MLP neurons of a small language model. Each row is named by its layer, matrix (up: input weights) and neuron, and shows model dimensions 0-191. Each number is 500 + 25 x the weight over its row's rms, rounded and kept within 0 to 999. Numbers have three digits each.
After each neuron's rows, "fires after" lists the tokens most often just before its 100 highest values on Wikipedia text that the model never trained on.

L4.up1005:513486488479498473510514526477509509437477519491505480492535544485487493499524457478500488542491519479551514548511506452499437483476499533489502512515502490520562476523480515527497529472486475524479484455483486492555457522532494479485476513487516506494497492488447502535485519476504462554507513489490510548462523478517462462487488532521509516473507477465515488499496489550508477461453519498513512494468562527541507524521514497521482477508500501518504530517488493465469501479500505434469504522539522511470521505490510468525529468529516454477490503514511484490461522495476477479
fires after: " E", " H", " L", "H", " h"

L4.up315:499452478486531521477503481490510494496533519502513504531507511491513519539516486523536463493494485540514490507479517510416490528482478469521571475500470526512489460530514512492499519530533481480453490470504457498485503505534477483504515492535489505475510541503529503482515492467483512506498510523492523496473532487482507488476465510507501525473516479468521525510518484497512473541461468567450513416533514508506531498496442515499530506489516485486525486503500509503522499495539506512464461490491490509496463481465519514527530504519479493492503489467476512517502518521432570546
fires after: " B", " sur", " b", " w", " f", " fin"

L3.up950:496493455484507525518496500509512521497514523486530490513492519498506529483498476486475518525515512505487476531509506482517458477481484535463518476523543517519499529540513506499487501451495449506524514467513483522504455507489545479513530525485549513491560476509481505471498519480492499477507468491487550488481482452495476462479520526487546500477519466541498518470523491492498477533507494505412519460510506486477525466506490478543536496468491546486548502497508470486531481543477532510506511495515467464458540481539442540505513478485485492509525541499512468513499455478468514466
fires after: " E", "E", " re", "N", " Re", " e"

L3.up888:527446456497537517504470545490491498508524479526537460490497503520480489473491480480498528538476492487508517468512511477508479468494515560505540509496493429516493520539466543529507464498476458497507482512527517513530490500517541476496507456482533508497500486486519490490540451514488501496503492499521478513442480457522518524498486528535510488457552493497495515429510525529489523509477521516500525476450549498491511523488448490505565514547509539476535540497511512477491506516515429503491520503502485491516502516518477534489484498472471507494478511478494483494490523493463506504
fires after: " E", " L", "E", " e", " del"

L3.up865:536507524515509506475469520453506524540515498457502520515566556524490516502535452510500507501528505497505455470487496469455540486488570506509502476563499546494486469480456515507513514559518526514496500490482510489497455492486499521485505508493518492508523472511479489528542479490545509525504484491508509488495481511539534527489509509478509488464490459536502542490507445527488505482484503448503489499489521471485485520459505480538531533485520497517493533490514492460489482518517562537497497473533501437523531519503486493473504517479449505483486535511506486515516501491451503528
fires after: " A", " g", "\n", " b", ")\n"

L4.up681:485502545518519557501504471493511489464458504512534476550534518554477482496491494516525504497505526521436504513505485517454516510558504507508523540496468529492496504519499522555491473536511502500503471496458474510553545490486526489481512509495505484518512495519489505450519461455504502490496492568496469486478507514457526530510479532512469543485502456522522501499516500493515496519499540583496475490519491511502520544477510508510477513533460469514503502490494511500500498492557494513492490519508518470468497470537557480497529543495465478476489480508494503494522505464501461539
fires after: " B", " b", " A", " a", "A"

L4.up481:490488457514490503482516478490477545539521505510494544470516507485445493517484482505505481520452472513517484508494480513478532519482500511537506530531484521464547476482492506479465509534557491552484529499516494483533443505529508522446530477508468498501479501553538529488541468521553541500490475490481527496537508520523480504495441517504500496445486514522454515487506484497487500481515501526488515506551454474458521475495479463526556510494501540500490468521493512501536491493520530515487479522503529505499526505470441510524504509526523473503457517519513516513519528523500523473
fires after: " M", "\n", " m", ")\n", "M", " P"

L3.up878:461473491496485509465522480517484501521549499468533483491468527494512447500509457470491487541470483520542505481525512489502516512507516499472462493466466513468525499504523559531531477515512474493463506501476480512498506475477510500508534516515483513497510518500500469484491481499515500495482495546456513463502450526508483502485483464519490487476470515498505546485537461501497499490509459532518472507486501468454565482512479520506499486497548493485450491547524501548526507501525530488522457521480460509472487482502507478505483509469537459533409484487504475543505485503452482462
fires after: " M", " A", "M", " Vir", "-M"

L4.up886:519497495481511452512472522478509484464493563514480493493528488478495502519508516511469506475490516515488475494500536436467512518481535513493513577526471506511527535491449507485532523475555502524520490523531533503498520533479517490521498484503553525502515526528516517501491523500449540521523506492463518501536526495502522443509520532491494518521494472463524476503521479491483527525515533516456495492490552456517453522511456504455510514499542478491511492492464523456489481482487499497514517525493454487494534520491453519491503444512539525524545516478488497489525523478480476509
fires after: " w", " H", " b", " W", " incre", "W"

L5.up442:465512538462473529493453524492504504475523532540530496474536472482475479533491536496477493468534551496505479507487528469499461512536519507569483507507490466514504509532481499513498538509512470461481515506546510533468479514517472488479482486442501522507495492496497494521506484503474524552479504507473496512530458531522485492533540488479501502523514529515525509461478464497460508524522490531493497539480455505474505450521508504544522522524532507503506553483523486528471513506535486531479557503479500478501502471519467503432512465507483505503499488538491473539494528488477523546
fires after: " d", " s", " D", " m", " ind", " S"

L5.up1057:514482492466483495488534493491463526477509517471465518509474484509518502510503513516470503518475501462475497527525494524500515474522515540513508513529504544521512497500487516484489528542523489479494499540450507521527507517487477489501478524497547519522454471500525447473471484536507542539518484507484503489507496460535534533508456537515508533486487460436475501528479491523477514478518525478463509483517516472516542554536476523442515497504466501503490518466508535448462506452492474517550488533473469537513505498537519493486517523493561527507465518439520498500494482503502478500
fires after: " w", "we", " W", "W", " Sw", " Gr"

L3.up1145:523475513458493534499478455506490506467483453487523475505535507526475532471457528480488480484511551545494480467491514475465490524503487471532484462507465498490442508537478513530497498512460496485460468525482469560480502494469481489488507509486498470528502509521465519514505482503499484513515481516473491488516507500448477524515528520444464484538492497475520517473479448522486469533497493513493519508513507490516503442523471503514512495505528461526482547498498478511449482496500497537493487541504504472524513489528542538502566502515507496525505487503473486508450473467464555526
fires after: " b", " d", " inter"

L3.up924:505480505495529484549511484503481490478523481508488455546505512499457504521510518490495454506497495515477527487471525533508497513507512527496529506498523521503522461508550517477506512471522494502458506507462519513495457493530482506519531477495470464519458472537551485490527523525493536546486527502462509511500457493512497475515493506493499513487512512530523556488517524524508515524583502502502528448495465502514538492439493479497530498493502509482511467487486490487559506477498485512444514507490481549485454531472528450467526486486532470501485460488559527495543506500516464474
fires after: " m", " M", " det", "ro", "M", " sur"